config.toml
head_dim = 32
vocab_size = 1403
activation = "relu"
norm_eps = 1e-05
positions = "learned"
qk_norm = false
init_std_qkv = 0.0275
optimizer = "muon"
lr_mult_qkv = 0.7
lr_head = 0.00609
grad_clip = 1.0
final_lr_fraction = 0.0
batch_tokens = 16384
doc_mask = false
train_tokens = 167800000
MLP neurons of a small language model. Each row is named by its layer, matrix (up: input weights) and neuron, and shows model dimensions 16-111. Each number is 128 + 32 x the weight over its row's rms, rounded and kept within 0 to 255.
After each neuron's rows, "fires after" lists the tokens most often just before its 100 highest values on Wikipedia text that the model never trained on. A number after a token or word is its count.

L4.up569 [ 76 145 140 147 110 110  96 124 111  98 120 134  93 164 110 136  95 109 152  99 131 130  93 150 148  90 119  62 151 109  64 132 146 106 119 181 163 138 123 152 137 185 143 163 157 105 143 184 119 177 191 124 134 108 167 113 143 123  87 186 133  95 164  85 147 162 138 181 154 130 169 128 185 128 111 159 130  83 104 127 151 154 138 138 152 148  52 154 131 160 107 187 148 167 147  77]
fires after: "7" 14, "8" 12, "9" 10, "3" 10, "2" 8, " 18" 8

L5.up164 [101 124 119 143 150 117 141 145 144 125 141 118 124  88  91 144 185 102 143 126 146 152 130 152 123  65 132  29  97  92 108 107 137 177 117 132 188 106 105 111 157  52 110 153 173 101 166  84 148  85 150 161 106 114 126 104 126 121 115 156 130 169 113 127  76 130 100 130 117 127 102 159  85 151 116 108 110 121 135 154 105 146 168  74  85 150 157 151 133 133 142 118 130 163  75  98]
fires after: "A" 20, " M" 20, " m" 12, " pro" 7, " an" 6, "T" 5

L4.up648 [165 162 142 170 133 149 113 128 103 149 182 105 188 108 130 145 124  94 168 111 155 187 110 181  88 153 109  85 101 104 143 131  87 107 134 183 167  97 122 108 156 142 118 105 173 134 142 140  69 158 165 127 131 100 141 144 116  31  70  94 127 117 120 132 106 181 165 121 132 152 155 116  45 151 116  99 112 105 142  93 158 125 125 136  81  60 193 153 119 161 120 144 102 134 104 125]
fires after: " s" 19, " d" 13, " ch" 11, "iss" 8, "ch" 8, " l" 7

L9.up173 [141  94 156 199 149 153 101 137 174 139 111 111 205 152 185 179 151  83 183 120 143 161  78 161 136  85 202  69 130 118 165  78 124 100 120 132 140 148 154  90 130 131 140  72  63 121 115 157 133 115 120 138  66 133 142 118  83 116  72  33 183 122 104 120 145  99 126 109 106 167 158 173  87 120 114 105 134 149 138 160  93 107  85  94  98 128 135 124 131  97 168 140 112 162 137 132]
fires after: " =" 13, " s" 10, ":" 9, "us" 7, " d" 6, "s" 6

L6.up307 [164 152 147 138 142 185 134  98 146  96  73 120 150 177  99 109 132 198 125 128 182 151  92  90 106 151 137 102 143 107 180 141 125 116  91 162 118 107  89  89 132 128 225 173 148 136 127  74 117 128 120  97 189 113 135 157 133 139 116  93 155 113 129 106 171 127 149 108  79 115  99  78 110 134 125 138 129 130 181 112 174 133 101 135 143 133  70 164 146 122 117  60 108 186 133 143]
fires after: "f" 13, "w" 12, "gh" 12, "ff" 7, "p" 6

L7.up521 [213 157 147 148 143 139  82 193  72 111  98 134 126  94  96 142 116 133 179 160 179 119 108 133 126 148 136 144 146 132 120  85 111 130 109 111 181 183 127  99 124 152 122 106 120  65  92  91 178  63  79  90 139 174 170 108 103 162 122 111 134  97 142 100 119  95 127  81 157  98  81 123 104 131 137 170  82 193 122 118 155 154  82  64 129 108 154  68 122 170 106 124 148 120 152 133]
fires after: " d" 16, " O" 12, " D" 10, " a" 10, " An" 8, " A" 7

L6.up61 [ 70 137 167  93  86 133 135  99 123  84 130  80 144  85 103  89 155 154  78  70 114 158 131  82  86 154  85 111 170 101 175 141 119 166 105 153 106 128 138 106 100  60 117  57 145 110 186 108 114 115 169 152 110 132 191 195 136 118  89 152  92 163  93 115 119 157 136 165  70 167 146 128 134  70 143  84 134 158 117 161 124 111 115 162 161 180 175 174 109 107 128 123 170 137 171 105]
fires after: " B" 46, " b" 35

L5.up599 [111 157 146 150 175 123  82 160  91  93 106 182 130 159 122 156  87  96 130 172 100 105 118 181 153 131  72 145 139 167 140 166 114 121  58 165 165  99  54 126 184 179 156 154 121 111 174  72 135  92 111 110 129 114 128 102 154 143  98 136 131  77 172  87  98 105  81  82 120 108 153 147 175 181 142 111 101  90  89 152 119 158 160  84 126 122 126 134 145 130 132 120 163 139 112 160]
fires after: " e" 25, " sever" 20, " an" 12, " se" 8

L7.up44 [ 94  92 123 185  73 154  92 227  39 177 102 120  86 127 109 143  93 131 134 111  70 109  89 160 165 110 111  76  48 116 142 168 183 177 164 180 152 157 111 123  92 123 144 113 104 118  49 144 183 141 190 144 121  89 140  96 151 146 129 144 129 115 133 147 139 208 163 126 133 119 152  84 150 102 137 122 184 147 103 179 101  91 109 130 100 124 169  69 154 128 148  75 144 129 144 204]
fires after: " he" 54, "he" 14, " He" 6, " st" 6, "a" 5, "e" 4

L9.up53 [158 139 122 149 107 122 132 154 149 133 148 100 171 106 155 107 208 149 177 111  88  99 160 137 123 132 113 110 133 122 111 131 108  94 116 168 119 119 105  80 107 129 102 144  98  67 146 153 144 158 100 118 111  70 128 112 120 169  64 114 114 180 109  81 152  69  99 117 211 112 129 149 185 143  76 127  47  83  96 121 133 115 130  97 155  76 139 130 118 165  97 112  98 114 106 120]
fires after: " is" 18, " d" 17, "," 9, " was" 7

L6.up417 [171 185  56 175 146 147 134 151 123 185  80 108 148 158 114  63  68 146 148 103 135 175 148 111 131 109 105 125 122 111 109 108 125 153 105 133 142 119 120 149 135  94 181  96  69 136 144 163 149 131 155  88 155 105  95 152 138 105 142 107 116 132 132 100  92 108 197 127  63 141 148  90 104 189 150 102 110  68 159  87 145 134 101 149 145 166 116 121 121 140  88 134  74 149 125 169]
fires after: "h" 22, "f" 15, " h" 9, "ro" 7, "w" 7

L7.up763 [157 155 141 168  75  62 161 113 135 149 104  92 115 148 109 134 134 136 124 122 161 128 163 140 176 118 137 113 175 135 101 100  58 104  86 116  99 175 111 116  86 135 209 109 112 115 164 130 136 182 108 137 167  90 145 117 118 155 151 141 107 149  84  32 103  91 137 194  83 140 117 124  84 131 103 173 140 130 150 139 137 195 114 131 131  96 159 151 135 119 104 124 214  88 151 134]
fires after: " a" 36, " to" 8, " an" 6

L4.up553 [ 87 100 118 143 147 129 107 106 130 164  41 138 175 133  54 111 113 120  67 148 146 133 136 129 179 130 150  72 136 113 141  70 121 160 131 205 181 157 168 124  89 120 100 143  82 120 188 100 118  95  85 133 181  77 151 113 144  63  78 125 127 102 133 151 197  88 124 130 112 162  65  83 153 106  91 105 110 115 149 146  83 132 110 109 153 129 165 196 131  68 190  98 170  82  90 112]
fires after: " to" 19, " in" 17, " a" 10, " E" 8, " e" 6, " the" 6

L4.up252 [136 136 117 152  98 144 137 127 142 144 143 157 165 112 106 139 101  90  83 150  78 142  95 123 171  69 136 163 191 143 136 107  79 128 142 112 102 156 126  94 136  71  48 110 129  93 111 128 120  99  99 108 134 134 123  86  73 160 112 120  56 167 103 108 167 109 167 133 159 135  90 179 158 126 200 178 135 193 119 128  95  98 181  96 198 128 124 226 111 184 101 109 160 121 118  88]
fires after: " T" 19, " A" 15, " M" 7, "t" 7, "A" 5, "M" 5

L5.up732 [129 134 194 131 152 146  44 110 122 148  54  81  82  85 129 184  33  97 171 136 123 104 126  89 123 139 150 128 151 183 176 146 138 172  95 126 138 160  84  85 131  94 139 162 135 100 101  56 113  97 165 130 105  94 112 129 125 156 116  94 102 120 159 148 139  75 127 173 188 139 104  44 162 185  98 143 109 179 164 141 160 111 102 119 191 103 111 173 143  90 163 110 144  90 111 177]
fires after: " be" 14, "," 13, " was" 13, " bec" 7, " is" 4

L10.up479 [141 110 181 153 114 135  92 142 194 146  88 191 171 144 158 147 134 131 140 105 146 154 136 146 108  91 142 126 137  76 159  95 127 163 152 114 131 129 147 185 106  92 157 154 120 125 146 186 135 157  88 144  76 135  93  99 175 148 119 165 110 172 131 140 159  94 137 145  81 138  41 101 105 149 102  62 187 123 116 152 123  90 100  60 127  86 181  82 145 173 126 155 131  84 129 156]
fires after: " |" 25, " s" 15, " in" 7, " the" 6, " to" 6

L5.up321 [179 117 129 138 175 132 156 177 117  72  96  90 160 116  94 135 161  99  84  99 125 136 101 121 108  57 109  66  97 158 108 143 179 116 128 143 144  79  98 107 127 130  95 164  87 106  89 135 118 114  99 116 136 116 161 161 106 126 115 136 101 146 171 136 142  52 118  93 126  71  87 198 159 153 140 127 140 106 156 110 136 112 135 136 121 108 124 149 111 109  95 161  66 110 148 144]
fires after: " R" 34, "T" 13, " r" 10, "R" 5, " Ro" 4

L6.up678 [154 111 193 149 113 121 103 116 103 112 115 107 141 172 119 126 113  72 185 146 176 171 177 144 123 123 117 111 180 139 103  87 173 146 144 163 132 128 151 139  39 103 129 148 108  99  80 150 119 115  98 146 157 159 159 115  68  95 130 139 104 110  72 162 166 145 175 103  77  98 128  59 144 157 130 134 107  80 128 108 150  79  91 104 136 117 128 170 137 215  96  99 143 178 149 140]
fires after: " P" 17, " F" 15, " C" 10, "p" 5, "ol" 4, " T" 4

L4.up716 [ 99 148 157 146  90 209 153 143  85 175 164  87 128 115 106 131 115 174 125 160 149  58 164 119  96 173 181 123 137 116 113 123 112 188 113  92 165  61 149 140 104  77 134 160 128 107 113  94 151 171  76  95 148 106 131 115 115 163  92 126  92 117 133  96  79 159 120 167 105 107 169 176 119 101  71 110  87  79 172  66 148  98 142 107 134 139 103  59 153 112 157 132  90 128 169 153]
fires after: " Fran" 14, " dis" 14, " Sp" 8, "un" 7, " Mar" 6, "ad" 5

L5.up45 [168 145 113  95  88 173 171  78 139 138 126 129 145 108 143 124  74 121  87 172 112  97 132 140 145 156 116 111 130 110 171 189 133 174 138 155  91 156 123  91 150  97 120 128 155 151  74 147 130  99 165 150 117  61 209 154 148 111 155 158 133  97 140 146 102 114 125 156 181 179 125  68  38 109 130 121 116 156 143 121 122  94 134 142 131 176 140 154 121 175 155  91 151 178 129 113]
fires after: " b" 17, " to" 14, " l" 10, " B" 10, " st" 9

L6.up135 [180 172 119 171  85 155 167 138 137 177 107 109 157 165  97  90 146 118  88  99 123  72 112  92 150 179 125 146  89 109 133 170  95 104 140  96 131 120 100 124 161 126 134 153 103  71 108 171 142 118 130  93  60 123 130  92 123 102 146  93 161 148 159 162 102 121 121 166  86 183 194 122 117 157 120 201  40 111  89 166 128 186 117 109  97 118 106  80 136 114 151 127 106 158 142 164]
fires after: " st" 27, " St" 17, " f" 15, " l" 13, "ru" 8, "r" 4

L9.up443 [200 130 145 178 178 135 102 147 177 129 107 101 162 115  95 159 141  74 155 165 129 144 119 145 112 141 125 151 153 140  98 166  55 192 128 122 119  95 119  63 131 138  87 131 142  95 129  85 131  78 146  53 126 131 146  96 114 172 132 123 143 104  98  72 136  63 114 151 119 146  99 123 141 157 171 170  37 171 110  70 214 134 118  82  79 117 164 155 111 119 168  98  91 149  75 161]
fires after: " the" 25, "m" 13, "em" 5, " A" 5, " An" 5

L5.up608 [157  71 169  91 184  96 119 111 120 129 106 126 137 170  90 106  56  57 144  98 117  99  58 139  95 177  82 164  99 106 106 185 119  69 161 141 125 108 115 148 155 162  62  70 107 103 112 122 144 177 138  92 116 120 129 144 106 121 118 133 157 115 130 125 134 147 162  78  96 129 138 136 145 162 134 156 181 112 110 111 130 129 103 148 148 130 152 163 104 133 153  74  65 166  36 143]
fires after: " St" 48, " st" 20, " c" 6

L6.up496 [108 148 184 145 153 114 154 191  99 126  70 128 133  82 157 192 111 135 185 145 189 120 142  93 104 135 116 109 130 104  69 138 142  82 126 137 112  91 134 151 128  52 132  96 172 153 173  90 152 170  87 122  90  72 140 116 152 127  77 166 131 161 108 117 135 112 190 165 117 139 101 132 126 109  86 126 127 173 204 190 142 138  83  92 122  93 136  72  94  91 178 174 122 148 130 164]
fires after: " s" 19, " h" 17, " H" 13, " c" 9, "H" 8, " in" 7

L11.up478 [147  98 141  95 127  68  93 117  92 121 106 116 189  90  93 142 109 132 169 129 127  85 138 154 125 164  88 124 166 137  98 173 133  97 177  99 124 158 148 135 147 121 176 118  66  88  53 143 127 145  77  62 147 145 145 127 114 101 129  95 117 153 156 155 176 184 101 105  83 181 135 115 132 115 122 158  85 151 103 104 144 204 141 185  88  91 100 107 152 157  85 120 141 138  78 158]
fires after: " St" 14, " st" 11, " s" 9, " were" 7, " W" 5, " S" 5

L10.up569 [185 102 149 130 137 115 156  98 127 158 159  34 124 178  60 155 104 132 118 128 162 118  99  69 101 159 122  61 145 105  83 173 125  95 131 124 169  73 125 152 123 181 131 109 137 111 188 134  99 179 113 147 172 116 159 141 183 144 151 182 107 188 116  97  96 138  93 120 176 138 134 101 217 132 127 148 112 162  87 135 140 177 159 204  94 106  66 103 155 107 162 138 148 166 152 109]
fires after: " al" 28, " 19" 8, " 18" 8, "5" 5, "8" 4, "4" 4

L7.up616 [129 143 141 176 120 142 108 165 138 127 101  37 154 129  89  85 133  90 106 111 138 144 101 148 110 163  93 104  82 186  47  66 123  88 122 146 134 226  46  95 160  89 112 104 119 163  83 109 159 119 136 119 199 120 114 139 137 143 125  99 126 101 147 134 118 183 129 150  96 128 170 152 180 183 106  84 149 170 109 111 165  75 113 103 124 103 180 122 114 189 126 165 101 109  96 149]
fires after: " he" 17, "o" 13, "ro" 11, " He" 10, " do" 7, "re" 5

L6.up671 [125 134 146 138 107 180 158  88 139 182 100 130 172 134 168 118 134 203  87 134 110  54 122 145  67 116 127  95 160 137 178  69  73 160 134 168 116 118 106 119  97 167 146 154 106 123 162 182 129  91  66 109 117 107 142 163 106 134 108 138 198 111  74 117  88 156 119 133  48 136 179 126 170 101  89 170  86 144 132 106 134 144 114 162 142 137 144  70 176 133 111 181 124  85 121 168]
fires after: " Br" 20, "ra" 12, "r" 10, " Gu" 6, " Fran" 6, " Mar" 5

L5.up193 [ 71 126 112  71 118 146 135 102 186 158 114 103 196 181 121 142 144 130 158 172 153 141 179 161 182 150 139  89 123 134 100 138 120  38 103 175  85 112 198  86 151 132 103 110 124 108  67 150 141 120 152  93 167 104  95 119  65  84 116 135 154 119 121 149 113 167 105 145 156 187  50 112 131  88 154 145  93 170 127 147 139 120 124  96 141 160 159 119 115 132 158 139 121 106 177 108]
fires after: " a" 46, " his" 6, "ing" 4, " the" 4

L4.up197 [152 121 124 102 124  80 144  70  73 102 141 111  92 170  91 191  79 106 146 140 126 104 141 115 164 105 140 193 104  98  96 160 122 114 115 122 145  94 108  98 135 153 174 170 142 108 131 152 150 152 135  99 166 107  87 130 130 125 124 136 133 138 128 141 138 159 165 161 152 160  87  92  44  93  96  76 131 138 153 193 179 129 116  69 138  92 158 121 118 102 155  84  93 133 137 178]
fires after: " |" 38, "A" 5, "P" 5, "S" 4, "R" 4

L4.up159 [149  45 140 161 178 103 165 119 132 116  33 133 137 102 162 115 127 174 135  98 199 111 163 149 132 153 160 151 100 178 127 128 118 122 162  98 131 154  78  58 141 149  93 155 101 128 123 180 117 173  68 150 148 166  91  76 155  51  87 125 162 180 135 119 147 115 115 124 147 127  96 129 102 128 145 109 142 135 182 144 107  91 119 139 155 121 131 137 122 121  80 167 109  99 127 122]
fires after: " L" 38, " l" 15, " V" 9, "L" 7, "oll" 6

L6.up377 [144  64 134  69 197 141 208 138 126 153 108  89 160 133 114  95 133 156 122 115  99  80  96 144 114 188 128 126  92  99 119 149  64 110 162 141 103 127 102 104 176 134 136 114 151  87 156 198 132 169  94  81 111 119  80 150 124 109  88 110 136 125 111 139  82 146 145 166 102 201 142 142  99 142 153 167 116 128 149 128 144 162 146 124 145 125 134  69 126 170 126 100  90 103  57 147]
fires after: " st" 53, " St" 5, "l" 5, "and" 5

L10.up228 [143 150 101 139 134 174  57 145  66  32 150 100 148 137 102 101 169 136 122 121 103 126 151  97 119 128 129  96 126 154 151 145  82 114 136 111  84 177 118 109  83 102 105 161 134 116 133 140 125 104 130 183 142  65 191 101 144 143  59 166  89  92 135 142  98 133 131 100 105 123 125  95  92 110 103 109 123 136 116 163 199 102 166 198 143 161 117 131 129 152 195 124 134 162 181 137]
fires after: " R" 23, "r" 20, " B" 15, "l" 8, " b" 6, " |" 4

L4.up368 [112 195 131 181 140 130 121 147 108 119 148 111 160 191 131  84 150  78 154 119 163 111 113  83  92  84  57 128 150 150 111 110 141 120  96 154 154 133 112 109 201 108 105  93 123 141 132 149 156 137  68  76 147 193 155 180 100 166 151 166 120 157 210  73 108  97 126 169 103 162  91 165 106 143 129 132  99 101 162 132 138 180 143 122 165 106 136  96  92 107  76 101 161 107  95 125]
fires after: " the" 32, " a" 10, " Bl" 7, " of" 6, " his" 5, " at" 5

L7.up317 [184 144 143  91  51  90  81 115  98  76  61  92 114 103 173  86 171 106 142 117 133 157 137 119 152 116 129  77 128  95 131 163 142 114 102 160 111 138 116  95 130 121 126 115 116 147 172 138  98 121 123 122 129 129 157 155 100 148 124 201 116 145 155 130 133 100 126 121  91 141 122 111 109 144 141 107  78 106 183 137 188 115  84 129 158 170 138 128 138 128  87 105 119 113 153  61]
fires after: " In" 12, " to" 9, " in" 8, " of" 7, " A" 7, " an" 7

L7.up309 [101 167  91 106 112 171 128  74  99 141 129  85 148 180  96 148 124 117  93  49 130 106 125 136 150  85 176 136 118  94  96 169 116 115 100 121  85 125 154 153 166 167 141 104 133  80 140  96 106 115  91 116 104 118 132 132  26 141 109 163 123 141 114 168 181 117 151 119 129 156 131 121 153 141 144 105 150 203 166 136 115  97 116  94 173 132 145 153 144 137  99 138  56 107 136 123]
fires after: "ak" 12, " T" 12, " W" 11, "ach" 9, " M" 8, "ash" 4

L9.up595 [179  60 151 173 125 131 162 137 123 175  55 152 181 117 146 119 141 161 145 138 121 200 119  85 109  94 103 104 154 130 164  89 145 129 187 189 142 114 121 150 130  40 133 135 114  84 149 143 136 138 120 144 149 118  55  92 120 113 117 169  50 126 195 103  78 112 152  89 109 156  59 106 121 114 102  99 102 123 145 125 120 125 173 139 161 100 165  94 112 118 142  67 155 116 119 144]
fires after: " the" 24, " in" 20, " a" 18, " at" 6

L5.up237 [126 110 138 111 130 134 169  88  77  82  96 169  97 117  78 161  68 158 119 194 139 117 157 104 120 176 103 151 123 164  98 161 113 132 159 139 136 151 114 127 118 151 144 121 107  79 101 160 103 112 124 120 119 152  89 149 124 146 108 145 115 123 111 136 146 176  79 195 124 169  98 101  55 128 125 123  91 139  93 185 106 153 131  91 175 126 161  76 131  93 134 123 133 168  72  72]
fires after: "S" 18, "A" 14, "R" 10, "F" 9, "G" 7, "D" 6

L5.up3 [153 114 154 126 105 119 158 119 104 138 144 109 127 136  73 130  82 114 104 182  89 137 115 125 156 106 125 102  80 164  84 171 161 154  85 152 172 111  80 101 128 143 136 132 180 141 116 105 201 143 123  86  88  45 106 140 135 167 168  89  37 121 175 169 151 137 156 128  94 131 139 136 160 183 110  78 122 205 175 159 125 113 130 142 123 158 103 158 173 127 137 152 105 143  96 170]
fires after: " he" 23, " He" 19, " And" 12, "e" 9, " She" 8, " to" 7

L6.up194 [105 109 104 161 125 184 145 147 112  91 168 140 146 141 149 147 129 142 105  66 168 125  92  85 130 130 124 123  44 171 146  93 103 119 178  76 205 128  89  83 146 143 152 125 152 153 148 160 127 143 156 104  92 158  99 136 125 160  90 152 141  95 134 146 146  75 148 176 109 162 112 123 134 126 162 154 139 159 116 123 139 107 152  90  90  84 121  84 145 129 143 121 102 105  55 119]
fires after: " l" 19, " he" 14, "l" 14, "el" 9, "h" 6, " st" 5

L4.up576 [181 122 179 170 166 137 103 125 114 116  94 139 154 107 167 140 161  67 181 102 151 125 134 103 129  82 162 100 106  93 119 116 117  97  76 118 135 180 163 124  94  72 116 138  72 183 171 142 213 167 154 115 206 145 107  89  95 140 110  85 102 156  91 143 128 137 167 105  48 117  74 125 163 184 101 139 110 100 144 172 102 119 173  79 119 135  87 181 128 191  70 103 116 155 103 119]
fires after: " T" 33, "h" 8, " p" 6, " t" 6, " P" 6, ":" 5

L6.up752 [ 69 112 151 152 177 108 145 126 123  92  95  91 145 158 117 124 147 177 149  94 158 111 149  98 132 152 195 114  82 163 111 130 142  88 122  89 141  95 146 158 104 247  98 132  71  56 146 138 189 133 157 203 130 178 103 111 140 111  59 138 155  84 162 163 120  56 130  92 131 103 108 125 126 101  77 130 148 148  98 124 143 136 120  97  71 107 156 170 142 148 104 159 114  83  67 177]
fires after: " R" 19, " m" 15, " l" 14, " r" 12, " L" 5

L5.up161 [117 162  75 146 123 110 149 148 112  87 118 136 144 143  94 154 129 122 159 193 142 110 131 132  66 108 145 104 109  75  87  91 128 114 158  91 144 127 174 169 118 112 145  83  76 152 144 137 174 151 101 122 115 132 150 142  81 192 132  97 183 165 105  95  95 126 168  73 116  83 173 123 129  74  83 135 116  85 119  76 123 149  56 143 102 103 148 116 130 159 179  71 183 127  84 124]
fires after: " tr" 21, " d" 11, " f" 8, "oc" 8, " cl" 6, " par" 5

L4.up147 [105 171 121 140 145 109 187 106 162 167 122 111 150 139 139 120 101  97 130 153 108 124 146  94 158 129 102 139 123 173 167 132  77 149 157  62 157 161  90  81  92 144 142 149 149 123 123 169 110  78 114 125 106  64  92 152 150  40 123  98  94 142  94 171 103 166 125 126 134 102  98 149 193 146 151 117  62 195 139 146  94 185  70 137 143 142  58 100 163 102 160  81 136 176  88 153]
fires after: "\n" 34, " he" 22, " He" 8, "et" 6, " O" 5

L7.up325 [173 102 157 188 175 133 100 145  56 142 112 142 102 127 195 113 146 104  71  89 159 166 118 154 176 181 130 129 157 124 126 157  96 122 168 137 117 120 110 128 110 103  82 166 104 128 106 145  79  74 117 139 205 118 156 152 102 135 126  89 132 115 158 150 112 120  97 111 101 125  67 154 127 173 110  91 128 153  97 118 157 126 119 123 179 163 180 162 128 152 150 147 121 126 204 130]
fires after: "r" 12, "el" 9, " L" 9, "o" 8, " cl" 7, "l" 6

L9.up135 [ 79 164 127 160 127 114 160  85 119 151 125 114 125 156 129 118  94 141  82  74 154 164 191 201 172  85 171 101 112 124 119 105 175 174 132 192 160  91  84 184 101 138 117 152 137  99 102 170 138 144 131 131  81 121 154 129 120  89 105  77 122 153 140 148 167  95 130  96 131 153 154 130 160 107  98 121 145  81 115 163 149  96 134 115 132  37  78 205 132 151  82  82 177  61  71 128]
fires after: " m" 16, " l" 12, "2" 11, "y" 10, " L" 5

L6.up494 [178 149 111 148 106 151  93 154 117 127 119 117  97  93 126  91 120  86 142 133 149 144 121 108 130 119 164 136 152 120  95 124  77 127 129 134 136 174 126 102 123  98 112 154 147  93 107 156 125 199 133 129 198 128 163 157 169 151  84 157 166 157 135 141  30 136 154 128  90 108 141 179 182 123 125 108 117 119 115 111 110 155 152 224 121 127  75 151 144 199  79 153  90 169  86 122]
fires after: "," 27, "7" 7, "5" 6, "3" 6, "8" 6, "6" 6

L9.up102 [128  84  93 177 132  37 106 149 130 149  52 135 115 131 126 156 104  51 128 105 113 144 137 141 115  87 153  86 187 111  75 143 122 141 167 144 162 157 138  64 150  87 131 143  88 113 143 126 117 110 125 149 140  60 162 126 138 139 148 142 166 133 153 133 193 108 127 152 119 132 137 139 125 121 160 148 100 141 139 119 156 169 139 105 177  86 143 152 147 166 118 160 159 159 131 102]
fires after: " in" 32, " the" 25, "In" 4, " In" 4

L9.up574 [143 132 160 134  96  93 174 134 149 178 143 114 144 186 136  98 223 126 138 113  91 138 107 199 156 144 139 136 170 180 168 112 161 133 155 126  73 142 172 120 153  78  68 157  97  82 157  90 170 107 138 144 159 165 116 189 102 153  75 119  76 189 103 149  87 171  84  56 147 175 116 113 108 121  61 134 134  88 162 156 125  88 166 145  81 156 135 112  81 127 106 122 134 123  40 157]
fires after: " sh" 31, " h" 12, "h" 7, " kn" 4, "\n" 4, " |" 4

L5.up652 [161 148 109 128 189 115 119 160 105 148 103  97 142  97 186 203 166 141 161  82 103 145 161 139 106  37 139  89 143 120 129 142  84 146 122  80  70 153 140  77  58 148 120 101 162  89 134 114 129 140 133  76 107 106 213 133  96 157 192 152 128 101 124 183 146 112 155 148 128 136 107 123  91 140 138  91 126 134 146 158  81  97 115 116 147 204  94 195 148 149 104  45 118  84 141 126]
fires after: " M" 22, " m" 16, "ach" 13, " feat" 10, "er" 5, "at" 5

L11.up619 [112 114 149 166 130 184 109 151 170 129 135  83 135 124 149 167 114 144 108  55 130  95 140 129  57  51 138 145 100 126  72  90 122 138 132  95 164  90 102 101 220 138 206 108 143 143 179 173 140  90 122 129 121 102 198  73 107 113 137 144 152 124 171  97 135 167 145 129  84 130 133 173 125  84  62 154  97  69 167 139 176 128 172 172 126 140 125 126 145 166 107 133  92 124  95 157]
fires after: "\n" 34, " " 8, "ar" 6, "-" 6, "u" 4

L4.up593 [129 107 171 156 126  83  93 124  87 119 112 184 142 137 135 181 144  96  72 140 142 133 133 160 121 102 110 142 144 112 109 166  72  92  77 162  66 136  72 119 142 131 138  85 159 132 141  99 127 125 114 109 132 146 135  75 220 108 138 154 158  81 118 108 165 121 146 161 152 116  67 132 147  66 122 148  43 120  72  64 109 186 154 120 122 118 164 106 120 141 116 110 138 167 111 161]
fires after: " The" 13, " a" 11, " sever" 10, " an" 10, " Euro" 7

L6.up239 [ 97 177 152 131  97 147 131 121 133 139 145 140  76 109 128 134  35 126 117 128  86 120  60 178 169 146 119 134 147 171 170 102 184 118 132 146 146 101  97 119 111 135 190 142 190 127 156 153 139 143 161 139 130 101 176 101 120 157  62 125 125  90  93  72 154 199 136 121 114 149 150 117 152 115 183  58 159  97 162 152 171  92 130 129 138 149  94 224 161 160 142  82 155 146 139 123]
fires after: " he" 15, "le" 12, "e" 10, "il" 8, "im" 8, "om" 6

L5.up160 [ 81 150 162 169 110 160 225  97  89 139 156 102 152  67 184 135 138 156 131 128 143 101 145 197 117 124 109 115 106 189  89 173 122 100 156 102 170 103  44 100 137  90 187 132 156 133 101 141 132 114  91 157 136 103 129 146  75 108 100  59 107  92 139  90 126 130 113  71 117 131 100 128 147 189  83 130 135 124 115 175  72 101 135 154 122 119 119 141 143 153 147  68  94 135  89 109]
fires after: "\n" 26, "-" 11, " O" 8, "|" 7, " March" 5, " Year" 5

L6.up372 [ 75 177 105 131 149  98 133 129 175  90 145 103 153 165 120 152  92 167 109 150 105  84 135  87  68  87 107  76 112 116 168 145 174 137 155  80 115 108 100 107 129  89 142  84 105 138  98 160 125 103 139  88  68  81 131 108 112 132  82 133  96 164 139 120 101  93 148 158 154 167 119 106 157  78  99 102 105 120 110 211 151  90 126 124 157  99  80 153 118 112 162  82  92 140 131 151]
fires after: " m" 13, " b" 13, " comm" 11, "M" 8, " M" 8, " Sp" 7

L9.up707 [128 107 127 149  90  60  95 170 121 143  98 125 158 155 140 142  59 125 155 119 104 168 133 117 109 115 165 172 140 105 142 120  81 135  98 112 140  83 105  90 134 121 163 148 136  87 179  85 146 156  82  71 161 160 181 125 109 136 152 193 122 163 164 123 149  92 191 161  86 164  66 113 117 210  87 147  98 107 177 144 149 135 142  96 152 155  73 177 163  95  93 116 103 109 127 135]
fires after: " the" 25, " an" 12, " a" 6, " A" 4, " to" 4

L4.up701 [157 134 128 104 165  90 123  19 149 111 134 115 136 162 148 123  90 148  77 155 156 108  96 122 154  92 141 111 125 117  98 132 169  78 117 123  88 149 122 135 155 111 160 171 118  75 125 114 138  56  91 134 116 123 154 139  44  93 121  87 136 135 166 117 153 120 123 158 127  51 174 163 102 184 113  82 150 136 126 141 121 143 158 111 138 116 103 116 135 181 116 100 100 125 152 164]
fires after: " R" 25, " M" 13, " r" 12, " T" 10, "M" 6

L4.up327 [147 200 150 157 118 153  93 100 122  90 122  94 140 160  45 152 118 126 150 157 181  85 115 137  73  43 149  89 138 100 148 129 165 179 140 173 174 139 127  82 170 123 111 190 131 177 132 120 142  95 142  73 128 106  80 131 146 106  95 172 132 165  89 120  90  66 152  83 105 125 114 145 136 115  99 155 151 105 155 130 132  83 138  71 103 139 108 110 132 137 148  83 154 131  80 160]
fires after: " Ph" 24, " ph" 19, " M" 11, " e" 5, " m" 4

L6.up155 [ 70 160 175 160 135 125 123 161 131 119 149  71 147 124  93 138  86 153 121  82 114  73 184  84 114 165 121 124 114  79 104 106 126 131 144 141 132 200  93 173  67 157 167 121 163  98 119  62 133  77 133 169  88  95 102 104 135 121 113  88  93 103 146 113  58 138 124 120 120 124 166 111 114 123 154 127 135 180 149 133 111  91 116 128  98 150 135 175  86 144  90  97 162 116  88 142]
fires after: "gr" 20, " comp" 7, " serv" 7, "b" 6, " b" 5, "ad" 5